{"n_head": 5, "head_dim": 64, "rope_fraction": 1.0, "init": "uniform", "init_std_o": 0.0}
MLP neurons of a small language model. Each row is named by its layer, matrix (gate and up: input weights; down: output weights) and neuron, and shows model dimensions 32-127. Each number is 50 + 10 x the weight over its row's rms, rounded and kept within 0 to 99. A neuron's up and down rows have the sign that makes its largest values positive.
After each neuron's rows, "fires after" lists the tokens most often just before its 100 highest values on Wikipedia text that the model never trained on; "fires on" lists the tokens most often at its 100 highest values on Wikipedia text that the model never trained on.

L3.gate698:29 56 47 49 41 71 50 67 60 49 66 49 40 63 61 55 46 56 58 68 55 41 46 49 58 57 46 61 27 47 41 42 40 55 54 63 45 55 47 52 44 59 47 46 53 56 61 49 69 53 55 49 61 51 53 64 41 55 46 57 49 59 63 50 48 41 47 39 44 53 52 56 72 59 33 57 30 43 60 55 53 61 58 63 70 46 41 49 39 60 40 35 46 42 49 44
L3.up698:42 33 64 60 62 63 56 41 46 64 40 33 51 44 50 38 51 59 42 69 48 57 38 53 49 48 54 46 34 52 67 46 36 48 67 63 43 54 34 55 42 62 53 47 51 49 60 49 60 58 40 59 52 59 52 50 40 22 63 49 63 51 71 53 43 62 27 22 48 55 38 53 53 41 53 44 53 39 24 57 39 61 44 59 56 43 44 37 51 50 51 38 39 49 58 67
L3.down698:62 40 57 45 52 45 51 61 48 40 39 63 49 43 25 40 61 41 36 48 52 56 36 46 36 18 42 44 29 53 55 53 52 55 42 42 47 46 48 57 52 37 30 51 53 42 52 56 42 38 53 51 47 56 55 55 63 49 56 57 59 45 52 28 59 64 62 35 54 37 38 50 47 63 57 64 74 50 46 46 57 45 33 44 61 57 56 49 20 42 41 43 41 17 65 62
fires after: " per", " comp", "ec", " Bu", "bu"
fires on: "form", "et", "ut", "t", "ef", "d"

L5.gate160:54 60 59 36 58 45 27 63 57 35 45 48 63 56 58 45 54 51 53 54 56 61 47 61 45 35 43 61 42 56 49 81 48 45 69 46 62 36 54 63 50 45 43 48 53 43 40 49 51 54 53 45 53 56 64 47 52 37 44 42 48 51 50 31 40 48 54 45 44 38 63 41 56 52 27 50 57 45 36 51 45 48 72 51 42 70 60 57 31 65 42 56 63 63 41 38
L5.up160:39 72 52 40 50 52 39 55 38 40 65 67 39 47 55 43 47 65 42 61 49 39 43 62 36 61 60 42 46 35 45 50 50 58 60 47 41 44 60 61 62 63 52 53 36 54 47 53 58 59 57 49 52 37 60 55 65 27 71 47 33 51 53 51 38 41 52 58 73 43 67 50 55 49 41 51 41 58 63 71 49 41 67 57 49 49 55 46 43 59 47 53 44 53 56 55
L5.down160:37 68 44 61 47 63 76 82 53 59 51 47 34 49 65 47 50 55 61 63 50 57 51 64 52 39 53 40 69 50 67 52 34 49 74 47 42 39 40 58 64 40 45 52 39 64 63 44 64 55 42 35 50 48 51 39 50 41 37 53 46 48 56 52 60 41 38 57 39 55 52 37 51 62 64 46 45 52 52 48 50 36 57 44 49 29 42 32 40 50 50 62 39 71 53 55
fires after: " po", " p", " I", " Ta", " new", "li"
fires on: "li", "t", "ie", "gh", "re", "T"

L3.gate335:42 56 53 52 83 25 46 44 56 35 56 43 44 52 55 45 46 41 48 36 72 63 56 30 51 42 57 55 50 46 36 56 43 55 72 56 37 66 44 48 62 46 51 58 59 58 75 46 36 52 52 48 64 63 47 68 64 40 49 47 44 60 42 51 32 54 50 39 39 42 40 57 45 36 42 50 48 52 34 49 36 58 57 70 41 60 52 50 45 43 62 53 27 53 67 48
L3.up335:52 49 54 25 29 49 43 59 55 56 63 41 47 48 49 66 41 30 46 46 49 40 62 57 41 43 64 48 58 46 49 32 58 47 35 35 55 45 36 39 57 47 56 51 62 64 52 63 40 47 39 53 37 73 54 51 44 57 31 58 55 77 51 58 54 34 49 42 50 37 62 35 48 46 47 43 53 51 35 43 52 59 40 45 47 48 65 41 39 52 46 40 51 66 40 56
L3.down335:39 65 50 52 48 55 47 58 54 59 51 51 61 55 47 68 44 45 65 51 48 35 60 52 43 47 42 59 39 56 63 74 42 43 51 50 42 58 58 58 47 48 28 40 65 37 61 50 31 67 44 62 31 47 64 43 63 44 39 52 45 39 49 55 52 49 53 43 63 45 57 64 56 45 83 61 51 46 42 52 28 73 55 49 61 70 39 34 46 52 33 37 52 34 42 75
fires after: " the", " The", " Da", " For", "ar", " Mar"
fires on: "re", "be", "ine", "ce", "is"

L3.gate760:55 52 49 50 51 56 75 48 67 49 41 19 63 56 62 50 58 36 46 59 54 51 44 40 55 50 56 48 62 48 57 53 47 44 52 63 62 50 46 59 52 56 43 33 62 47 42 42 58 46 64 52 46 61 49 47 48 57 64 55 60 39 35 35 41 36 54 54 66 60 41 49 45 62 38 59 49 47 39 63 32 58 62 46 39 65 44 40 64 58 49 57 67 58 50 38
L3.up760:66 46 39 46 48 61 60 43 55 77 59 41 71 49 41 33 51 42 52 52 38 41 38 46 49 55 46 44 66 40 54 36 52 48 57 39 52 38 61 57 60 26 50 55 56 51 58 46 37 43 46 44 48 62 32 36 46 48 36 49 64 45 42 52 46 52 72 50 62 59 62 34 50 46 56 66 55 66 62 41 56 39 40 62 57 56 42 44 56 45 44 47 59 50 61 38
L3.down760:50 49 57 43 55 60 48 54 49 48 73 47 66 59 49 59 34 54 55 45 41 38 33 39 43 62 58 48 34 64 55 57 43 63 60 57 57 60 62 65 49 52 58 45 48 47 42 44 42 55 32 56 42 49 42 58 35 43 38 55 43 50 42 52 62 49 34 72 61 49 43 44 61 37 38 32 48 57 61 38 56 50 51 66 40 49 50 59 54 32 55 51 42 67 37 48
fires after: " ", " un", "un", "il"
fires on: "cu", "able", "ic", "it", "cell", " can"

L3.gate98:55 45 51 39 46 60 44 42 54 54 49 57 47 53 32 51 41 51 24 43 30 44 59 44 68 49 47 47 53 40 55 53 40 61 54 52 40 41 56 48 45 47 43 48 39 42 57 28 56 43 62 54 38 45 54 48 32 50 53 72 51 55 52 58 53 50 57 33 42 53 34 31 27 43 41 37 50 59 37 43 46 73 52 53 47 38 62 77 51 42 52 45 58 68 41 54
L3.up98:44 65 63 52 36 65 48 73 42 59 44 53 50 44 57 44 59 47 38 68 46 70 49 61 48 56 45 65 56 49 41 67 45 47 37 64 35 52 49 44 49 38 47 44 57 49 39 61 58 50 69 51 44 40 49 50 59 29 40 52 58 60 52 53 60 63 45 58 43 58 34 58 43 40 51 43 42 50 61 51 61 56 62 34 42 54 46 47 38 50 40 59 57 73 35 39
L3.down98:60 54 54 54 66 60 23 43 63 38 65 45 59 61 36 39 49 37 54 41 56 49 56 46 49 41 51 41 71 51 49 62 49 47 39 42 49 59 36 36 58 48 36 62 57 55 56 45 60 65 69 59 41 53 67 45 36 56 53 46 51 54 52 54 31 54 39 61 53 63 37 56 58 37 59 38 31 55 43 58 47 47 51 44 61 65 40 58 47 38 66 40 36 45 47 67
fires after: " pro", " an", " ex", "ri", " Ro", " Ri"
fires on: "n", "y", "t", "per", "ch", "ent"

L6.gate117:50 41 36 54 55 48 44 51 49 52 62 48 42 65 53 61 58 42 50 52 66 62 66 33 58 37 62 54 61 59 49 48 58 55 53 51 46 52 38 29 52 59 75 41 39 66 40 42 42 62 46 46 50 36 67 56 37 54 35 40 46 76 68 47 48 45 40 45 51 53 49 45 27 47 47 63 33 55 55 47 56 30 54 59 50 58 49 56 31 72 56 57 55 57 51 32
L6.up117:47 51 44 55 54 37 54 64 62 35 72 61 40 48 50 50 45 54 67 37 44 38 53 59 29 52 62 37 60 44 72 49 55 46 46 43 61 54 47 46 37 63 58 47 35 55 52 46 53 48 47 55 49 47 36 60 46 56 38 38 43 63 54 50 38 44 43 45 51 73 52 42 50 42 39 33 43 58 65 39 46 62 37 55 39 44 59 64 52 62 41 56 53 48 53 63
L6.down117:42 56 53 40 39 47 54 41 24 49 47 66 36 54 61 44 44 43 60 36 60 59 47 58 42 60 42 51 61 47 53 35 45 42 50 53 34 54 42 39 40 56 45 53 70 55 73 47 39 42 56 48 49 52 43 73 56 57 51 62 33 52 50 40 48 47 68 53 63 41 37 45 47 56 66 36 36 43 51 46 56 67 44 27 50 53 40 40 38 49 41 42 22 46 56 40
fires after: " as", " As", "al", " Ar"
fires on: "s", "ed", "ch", "er"

L5.gate574:44 51 52 51 58 55 54 32 51 49 63 36 46 53 35 56 56 50 38 55 43 30 45 57 48 48 44 53 38 50 57 69 75 51 38 47 58 40 53 53 54 71 61 40 37 60 53 47 55 28 56 49 32 49 54 49 54 59 47 53 58 50 41 47 56 47 48 48 45 71 61 72 54 41 56 50 58 71 54 52 42 52 36 50 50 45 48 56 36 49 46 40 52 52 44 54
L5.up574:44 56 51 50 66 44 45 53 31 43 52 26 52 49 63 51 67 31 56 62 63 42 42 44 58 46 63 56 41 39 69 54 52 59 40 54 50 29 36 61 36 47 32 54 41 42 48 48 53 58 48 56 35 46 47 62 55 52 55 54 44 34 55 49 46 48 30 56 46 51 51 32 58 47 52 57 49 43 52 46 52 52 66 45 43 58 39 54 54 33 51 60 51 45 42 39
L5.down574:50 41 44 40 51 59 46 26 58 53 63 38 41 44 29 56 46 57 64 61 26 57 49 59 57 46 53 50 40 55 53 62 48 55 49 58 49 33 55 55 63 52 44 57 41 46 29 50 48 44 40 54 36 49 61 41 42 55 59 50 64 33 54 54 51 34 54 70 51 61 50 67 36 61 50 70 47 55 66 66 54 39 51 49 51 51 47 42 47 56 48 60 48 53 40 56
fires after: " C", "th", " L", " Re", "al", " Th"
fires on: "re", "ir", "t", "ri", "all", "ci"

L5.gate474:69 52 37 64 54 42 50 60 60 45 64 56 40 56 59 33 50 47 57 51 43 55 53 40 66 38 53 40 43 49 59 36 60 49 44 58 43 55 46 41 43 47 41 45 58 49 49 58 36 39 56 50 42 55 51 64 66 47 45 67 36 45 52 48 54 61 69 53 37 60 43 38 39 53 55 59 62 42 37 68 51 60 49 35 59 46 40 41 60 35 53 65 48 46 68 58
L5.up474:63 31 64 53 53 59 48 55 37 40 69 59 38 52 51 48 51 44 47 53 64 60 47 53 54 32 60 50 40 41 45 54 45 51 50 60 34 51 34 47 37 40 55 32 47 56 72 43 50 46 67 53 25 59 38 68 40 38 62 52 46 48 27 59 32 54 62 37 62 41 45 53 30 59 42 37 61 39 51 55 33 45 57 62 38 43 41 41 37 63 54 48 50 43 59 58
L5.down474:43 40 35 53 41 63 45 53 53 39 40 41 50 00 42 46 59 40 58 50 59 48 36 61 53 56 51 60 44 60 50 50 44 48 43 57 60 41 38 64 54 49 55 39 37 50 52 48 58 52 37 45 53 43 39 62 41 41 49 50 66 28 34 48 48 51 58 59 35 42 44 38 48 55 72 53 52 42 48 50 39 47 51 53 36 46 53 42 52 72 52 48 32 52 54 49
fires after: ",", ".", "\"", "s"
fires on: " but", " and", ".", ";", " while", "\""

L5.gate744:56 33 66 56 52 45 55 58 35 60 47 35 65 53 75 45 48 49 50 52 46 32 49 51 42 35 65 72 41 49 45 44 50 49 44 60 43 52 64 49 56 47 41 43 39 43 46 53 39 35 43 39 59 48 56 55 36 45 35 50 49 57 42 66 66 54 47 51 53 48 40 41 45 53 46 52 56 47 52 24 71 45 47 46 48 54 25 61 44 41 36 29 66 46 51 26
L5.up744:35 42 50 51 50 59 63 60 49 72 58 53 43 54 53 48 43 51 62 39 38 47 42 42 49 49 58 58 59 60 31 29 51 55 35 54 47 58 60 52 42 54 66 56 55 50 42 73 54 45 40 45 39 36 47 35 37 39 50 45 54 52 53 57 62 48 54 46 26 66 49 51 51 44 58 48 49 56 49 33 60 36 41 37 26 53 45 55 52 59 53 26 53 46 50 45
L5.down744:56 36 54 67 59 56 41 42 77 21 61 31 42 59 60 49 54 58 50 53 46 41 55 39 55 50 38 58 70 59 50 48 64 43 37 41 57 42 65 38 37 43 58 51 63 50 47 53 48 68 53 42 56 28 53 63 39 58 59 51 59 56 41 51 61 41 37 50 61 60 39 52 57 54 40 49 59 40 48 56 52 44 47 25 41 43 48 51 52 54 46 49 50 38 55 49
fires after: "s", " S", " Po", "ot", "po", " imp"
fires on: "ci", "s", "es", "ro", "pi", " Si"

L6.gate123:41 49 51 54 52 47 54 65 65 30 44 33 45 52 52 47 49 57 35 31 41 40 50 50 65 55 37 39 41 63 36 43 65 58 58 46 21 45 44 50 52 67 38 39 58 55 60 58 58 39 40 36 56 43 38 48 52 63 51 59 49 59 65 53 41 47 46 52 37 35 37 58 56 62 49 73 65 44 42 35 57 59 42 54 54 49 52 49 49 66 51 40 36 65 58 50
L6.up123:40 40 61 53 58 55 39 56 41 39 47 41 42 55 63 55 39 45 50 51 50 57 62 45 48 54 49 65 42 52 31 43 50 43 57 39 55 46 49 49 53 44 56 47 49 43 36 50 33 68 47 41 42 50 39 65 38 49 42 61 37 73 56 34 46 49 36 43 37 38 45 58 45 38 47 54 52 58 54 28 52 53 45 50 41 28 43 39 48 33 45 68 57 51 45 37
L6.down123:58 42 41 42 54 22 72 53 51 55 58 47 54 34 74 64 44 56 43 63 41 58 46 42 47 54 48 39 39 60 59 35 48 51 61 44 50 62 48 60 44 57 53 51 29 40 49 40 40 57 55 55 53 41 53 52 51 49 68 60 68 80 51 43 49 42 45 56 53 48 61 58 58 52 51 32 41 44 35 64 53 44 64 42 67 33 61 51 62 36 63 61 51 52 43 38
fires after: " a", ".", " A", " some", "T"
fires on: "c", " In", "f", "time", "cc"

L5.gate318:39 48 70 50 57 58 59 51 64 41 40 40 41 55 58 39 49 54 60 59 34 65 61 49 54 34 46 59 42 62 58 45 51 66 44 49 52 57 54 50 28 58 38 75 55 60 45 37 26 38 54 59 62 43 48 44 64 51 46 51 49 44 52 48 52 39 50 53 69 49 57 41 62 47 46 50 42 54 30 45 54 36 53 56 54 47 45 50 49 44 49 41 40 42 59 54
L5.up318:31 56 38 49 57 53 46 45 59 48 37 57 51 49 56 30 55 68 50 56 56 43 31 51 54 59 53 33 38 60 55 37 36 50 42 44 58 54 45 42 52 51 44 59 68 40 47 58 55 48 48 53 34 48 50 48 42 51 40 42 58 55 55 49 47 35 46 65 51 41 53 58 59 69 40 43 66 51 46 63 42 59 62 46 63 46 35 43 43 41 40 43 54 40 27 61
L5.down318:37 44 36 53 46 54 56 44 38 45 53 58 64 86 49 44 64 70 65 59 78 44 42 65 33 53 47 62 59 56 59 33 40 48 49 59 63 46 47 38 50 59 51 48 56 46 44 32 53 43 46 49 58 66 51 52 31 48 43 52 37 46 57 57 47 44 49 50 35 40 45 56 60 47 63 44 65 41 56 69 26 79 39 44 39 46 27 52 56 55 52 49 38 57 57 34
fires after: " f", " F", " comp", "f", " Z", "s"
fires on: "il", "ar", "ut", "am", "al", "vel"

L3.gate399:48 45 57 63 57 58 55 43 55 60 66 60 56 55 38 29 46 32 51 51 47 56 54 51 35 47 49 63 41 44 66 49 59 49 46 49 57 48 68 57 32 52 73 42 57 63 60 44 62 33 59 46 38 67 43 58 46 51 47 77 47 45 37 46 38 52 48 52 59 52 45 23 51 41 39 59 50 70 29 48 42 35 48 57 59 44 46 42 65 63 50 43 47 66 51 34
L3.up399:50 50 49 45 57 41 57 59 64 40 47 53 47 57 46 32 64 68 48 38 53 50 46 43 50 45 32 47 47 53 54 59 34 51 43 55 57 47 34 47 36 57 42 53 53 57 46 61 55 47 46 47 60 74 37 66 45 41 51 57 41 45 57 32 52 41 51 41 53 63 59 56 20 57 38 45 38 52 48 33 63 38 46 61 52 58 26 53 54 47 38 37 52 55 54 43
L3.down399:70 44 41 39 56 48 56 53 62 41 55 50 53 34 28 32 60 39 50 42 46 29 46 52 37 47 45 51 36 51 44 28 45 57 57 32 42 41 62 50 47 50 46 51 34 59 56 45 44 49 38 69 60 74 56 50 50 50 41 47 67 38 41 49 47 56 51 44 57 59 57 49 54 45 31 26 44 45 42 53 44 58 47 53 46 33 46 62 62 38 47 49 56 53 46 49
fires after: "vi", "ri", " Su", " vi", " Vi"
fires on: "s", "d", "t", "ir", "ce"

L3.gate389:43 70 47 49 51 56 53 63 39 27 42 48 36 56 60 52 47 57 55 62 48 37 47 45 50 48 52 36 39 53 38 43 57 48 64 48 64 34 49 37 28 62 34 50 30 51 69 40 36 60 59 47 54 58 37 66 48 43 32 43 46 58 59 48 63 36 43 54 48 53 43 57 61 49 55 61 56 53 52 44 64 49 59 54 59 69 41 52 54 66 58 49 50 44 41 47
L3.up389:50 52 32 42 56 36 60 59 35 44 50 54 38 57 53 43 48 58 45 51 54 59 60 51 54 53 60 52 51 60 51 42 46 45 32 42 35 58 48 53 56 53 54 47 46 47 50 47 41 58 48 46 44 56 43 49 51 40 48 53 51 53 65 37 70 57 54 53 54 57 57 39 62 44 56 55 48 48 85 39 60 29 58 46 53 45 53 60 47 48 50 51 53 52 45 50
L3.down389:40 44 52 29 43 43 52 56 53 69 46 41 50 62 54 64 43 57 61 58 50 59 43 46 53 59 37 57 44 61 44 53 43 43 34 43 38 30 51 49 53 50 46 62 52 63 60 54 53 57 52 45 53 64 53 48 38 42 49 56 51 52 59 65 55 44 51 38 47 52 35 54 58 40 56 44 63 45 47 39 59 40 71 58 46 41 44 61 39 36 53 62 65 48 50 61
fires after: " p", " P", "en", "e", "pen", " W"
fires on: "hi", "d", "th", "mo", "hy", "b"

L3.gate654:49 48 49 60 41 59 67 45 52 45 61 53 54 48 64 49 69 44 49 43 45 51 38 52 45 47 56 46 43 42 55 32 47 57 56 55 58 52 51 56 33 49 39 64 49 68 82 53 44 54 45 42 52 45 51 67 51 50 45 64 66 50 50 40 34 46 59 42 28 65 61 40 50 45 38 54 63 58 48 46 57 51 56 59 53 44 49 47 46 63 31 54 34 46 55 25
L3.up654:61 45 42 37 45 65 70 53 50 48 46 48 55 54 51 54 43 48 33 41 67 42 59 33 34 49 69 48 41 47 49 44 40 52 44 61 38 45 47 50 50 60 44 42 54 61 40 58 52 61 51 52 31 25 53 52 43 44 33 48 60 29 51 37 40 41 63 50 52 57 44 56 49 46 38 48 60 45 49 53 48 36 42 62 63 36 61 51 53 69 38 44 57 57 42 50
L3.down654:70 55 43 60 46 54 50 62 50 55 51 62 50 23 49 49 27 40 45 67 62 43 35 65 50 38 32 26 34 50 57 64 41 64 48 68 41 44 42 42 53 35 50 58 60 49 43 56 43 46 56 59 47 52 44 55 44 46 56 67 54 30 47 57 54 77 66 55 56 61 47 61 32 69 78 28 55 54 48 55 51 54 49 45 52 37 48 55 64 51 56 61 54 40 63 55
fires after: ".", ",", "hi"
fires on: "\"", " with", "2", "m", "le"

L6.gate396:50 63 60 47 62 45 50 46 47 45 40 48 46 60 39 55 51 43 29 30 42 52 46 46 57 62 38 63 54 57 51 59 41 49 59 45 69 47 46 50 50 32 46 50 39 48 39 37 57 44 42 56 66 52 34 40 45 58 63 40 62 38 42 45 48 53 47 72 62 50 54 33 61 61 44 47 39 52 64 23 49 43 34 40 60 57 57 60 42 50 33 52 52 41 62 35
L6.up396:56 55 50 56 47 64 52 57 66 50 62 41 56 46 63 58 35 58 56 49 43 34 51 43 60 50 57 50 57 46 49 53 61 53 64 64 64 45 72 52 59 34 48 41 55 48 58 53 81 63 30 59 44 33 41 46 53 45 59 53 54 48 36 59 33 50 45 48 40 43 57 49 56 29 54 37 52 54 59 60 53 62 52 43 47 47 42 47 55 44 50 32 41 66 37 45
L6.down396:48 52 37 59 33 35 47 50 33 35 49 63 54 17 35 63 46 36 56 22 47 53 65 48 44 38 45 56 66 38 54 39 65 48 49 53 42 51 44 63 47 56 51 43 55 53 55 57 49 52 56 57 51 58 65 49 65 49 51 31 39 59 42 54 48 51 39 41 54 50 54 59 74 63 54 53 46 49 45 45 53 61 60 50 38 38 47 39 37 57 42 69 57 47 40 48
fires after: " ", "'", "s", " of", "er", "n"
fires on: "s", "ent", "gu", "'", "ly", " the"

L3.gate664:33 47 50 47 34 60 51 51 52 50 56 53 62 60 58 40 48 38 53 51 30 69 56 60 39 47 54 56 37 50 27 38 55 45 63 50 43 67 40 59 48 62 50 50 50 66 36 52 65 45 42 53 50 66 45 53 62 37 65 59 54 37 38 63 49 60 45 60 59 38 52 65 55 51 51 71 41 41 35 40 56 46 62 65 36 79 45 56 62 68 37 43 44 45 60 47
L3.up664:54 39 46 38 45 44 42 34 50 73 50 45 49 56 56 49 52 43 59 41 63 43 52 58 59 56 32 51 57 52 40 55 47 43 37 32 58 47 68 58 58 60 28 62 47 50 39 48 47 33 56 46 48 42 47 53 44 72 62 72 60 59 53 61 51 72 53 40 47 44 49 54 41 36 55 55 42 65 37 64 52 37 56 45 39 62 42 39 50 51 56 35 35 49 71 43
L3.down664:47 50 57 58 44 31 45 23 39 54 39 64 55 49 56 37 57 46 73 58 60 53 56 50 55 59 47 42 41 50 45 70 44 45 40 55 49 56 37 64 55 70 51 61 59 35 37 67 55 57 56 48 36 63 37 33 43 47 45 57 39 50 47 61 41 60 57 41 47 48 60 49 45 45 48 41 61 57 49 55 61 31 54 60 37 59 38 46 49 43 41 41 46 39 68 47
fires after: " It", "t", " Bo", " M", "ed", " so"
fires on: "al", "on", "th", " year", "en", "A"

L3.gate663:55 45 38 67 43 19 56 56 51 48 52 48 49 56 43 34 61 42 44 28 43 54 52 54 55 45 66 40 50 66 59 51 36 63 47 54 66 54 61 49 67 45 57 58 52 57 74 59 46 50 47 51 52 34 41 51 40 34 44 69 51 45 50 55 40 48 52 36 38 60 42 45 55 56 41 43 39 35 46 52 57 46 66 66 58 50 32 54 46 42 39 31 62 33 46 30
L3.up663:42 40 63 57 41 69 33 63 61 48 47 58 46 49 56 34 48 41 56 42 62 34 44 50 55 50 37 44 44 51 59 60 44 48 70 54 64 53 69 48 20 46 48 26 43 54 39 42 53 63 39 36 37 57 61 53 53 44 46 53 42 55 45 52 48 63 49 67 71 59 48 55 61 51 39 55 54 39 54 46 57 55 44 47 65 46 44 45 45 64 50 52 46 41 39 45
L3.down663:72 57 54 49 44 40 52 60 49 57 52 49 50 49 56 45 51 51 46 73 48 53 47 53 50 46 44 54 44 54 37 56 52 76 62 38 53 60 55 38 48 48 52 33 54 65 39 57 39 38 55 52 58 39 56 63 40 61 52 42 46 54 54 42 49 71 56 45 69 55 43 33 57 57 48 60 60 35 55 48 62 36 44 34 53 51 57 72 55 31 58 43 40 44 27 53
fires after: "di", " se", "e", "ri", " dis", "im"
fires on: "mi", "vi", "ri", "ar", "ction"

L3.gate326:46 43 22 41 37 62 60 67 59 65 40 46 67 58 45 59 63 57 64 36 55 54 52 27 43 53 49 42 47 42 57 64 55 36 45 59 24 44 40 51 46 63 43 45 44 41 65 60 42 45 38 61 59 56 46 63 47 49 53 41 44 51 58 52 49 41 42 38 46 60 42 48 47 47 39 30 47 44 51 64 62 43 66 36 58 44 39 43 58 70 39 48 53 47 64 33
L3.up326:59 56 44 38 39 63 68 46 52 52 50 50 52 44 47 48 60 78 49 50 57 34 52 51 50 65 38 51 43 51 55 52 42 38 67 41 50 45 40 40 42 29 39 53 41 36 43 68 43 55 33 69 51 40 47 60 47 48 72 49 42 33 39 53 52 47 42 47 32 43 36 52 47 50 58 61 54 27 50 61 48 31 54 45 48 50 41 60 42 39 48 58 52 56 58 51
L3.down326:57 53 34 56 51 49 43 59 45 46 76 47 39 33 40 50 51 57 42 60 43 42 53 49 50 58 48 31 46 36 58 39 48 56 57 45 50 56 78 32 50 34 61 60 53 49 52 45 50 61 27 72 51 49 52 46 51 63 71 57 54 49 39 67 55 51 48 40 43 36 33 62 46 47 17 43 49 42 47 72 47 56 64 51 43 58 52 56 45 74 58 63 56 51 50 47
fires after: " ", ".", " de"
fires on: " She", "mu", "bu", "chi", "sa", " per"

L5.gate443:44 57 68 52 45 44 60 46 73 66 63 47 57 41 66 32 50 47 47 37 49 64 45 63 55 52 59 65 41 51 54 27 55 41 45 57 58 60 36 61 44 60 57 59 51 48 64 41 46 45 37 53 55 49 41 55 51 46 66 58 29 57 52 43 59 53 59 25 38 54 36 52 49 48 56 55 54 61 47 58 65 47 65 66 41 67 58 54 53 51 66 35 36 50 50 47
L5.up443:47 41 55 54 61 44 28 56 30 40 44 46 59 57 39 52 53 52 45 57 65 65 40 33 66 59 26 48 43 54 62 41 50 41 42 44 45 47 43 53 66 48 60 78 38 58 51 59 54 35 54 38 70 43 57 43 39 59 29 41 73 61 58 39 55 54 52 56 61 50 43 44 50 40 50 59 64 48 63 55 49 64 52 47 70 43 36 41 55 49 47 48 49 60 41 25
L5.down443:59 59 54 74 56 37 48 54 59 53 57 70 58 32 44 36 56 51 36 46 39 52 49 38 69 65 56 65 45 55 47 39 62 37 51 66 59 57 44 42 38 58 54 44 36 53 51 49 49 44 43 51 47 64 58 55 52 43 39 59 42 61 50 43 44 39 36 50 64 53 41 50 66 39 55 28 40 54 54 51 56 58 59 56 38 34 40 51 65 52 57 36 48 62 43 50
fires after: " ", " an", " An", " de", " ("
fires on: "ef", "or", "pe", "n", "es", "g"

L3.gate260:53 51 42 47 42 57 36 38 43 59 48 59 58 53 38 52 51 57 54 47 57 33 56 59 40 60 38 51 37 46 52 40 59 48 46 51 48 47 29 51 31 54 37 70 44 43 38 39 60 62 47 49 51 36 50 58 53 61 44 50 54 54 49 62 48 52 58 66 59 40 48 42 58 61 53 43 41 52 63 60 37 56 58 49 54 59 47 40 54 41 49 48 53 45 44 45
L3.up260:35 35 57 35 51 40 48 39 33 49 33 55 29 44 55 47 48 57 52 53 49 41 55 42 66 64 42 57 57 56 54 58 30 53 56 51 41 59 56 24 64 30 45 60 54 38 53 32 47 42 45 65 46 51 56 59 46 50 61 44 52 50 41 44 52 46 55 44 57 49 52 64 39 52 64 51 33 50 49 52 45 45 44 64 48 78 53 54 48 43 52 48 41 49 54 50
L3.down260:48 25 46 59 35 46 55 65 36 53 45 52 46 60 56 37 51 45 52 43 39 38 58 54 60 52 55 39 44 51 62 45 49 62 59 56 51 51 26 72 65 57 69 33 67 53 57 46 49 52 51 61 65 64 48 44 60 41 56 48 61 54 52 51 54 54 58 48 55 64 33 68 59 51 28 76 42 52 48 49 52 58 37 75 55 68 59 52 62 56 29 52 39 67 58 59
fires after: " the", "en", "n", "th", "el"
fires on: "b", " two", "us", " same", "ta", "ni"

L3.gate477:51 60 40 51 34 57 52 43 61 48 34 47 66 63 67 65 67 44 51 47 58 73 50 41 40 43 41 31 46 25 62 55 48 37 51 26 36 39 58 48 46 52 51 44 46 70 58 50 62 45 57 53 54 51 43 43 70 59 50 50 45 47 55 62 57 48 49 59 39 56 57 59 26 60 37 42 56 61 50 57 53 55 59 49 53 52 48 52 56 52 46 70 51 58 51 62
L3.up477:28 35 43 40 38 44 49 45 65 46 59 75 50 43 52 60 51 31 45 30 69 61 49 50 45 46 57 54 63 53 47 46 54 51 49 51 44 57 49 47 54 35 53 46 47 58 62 59 40 37 57 31 64 40 38 64 51 41 44 70 46 39 48 35 59 47 55 58 53 43 42 59 55 52 46 52 56 34 52 48 53 29 51 74 37 44 55 44 32 53 56 58 59 54 64 47
L3.down477:57 38 37 46 45 52 56 64 60 54 46 55 59 77 41 53 57 42 39 31 53 38 60 43 43 46 70 55 43 58 70 60 52 56 54 43 34 58 57 27 44 50 45 80 44 61 61 53 53 52 73 57 44 51 58 35 47 58 61 43 54 39 41 44 52 57 63 61 50 39 42 49 37 50 55 49 55 44 41 53 29 51 36 51 38 28 38 57 33 47 44 48 42 59 67 49
fires after: " Sh", ":", "k", "ed", " |"
fires on: "or", "00", "y", "ti", "ia"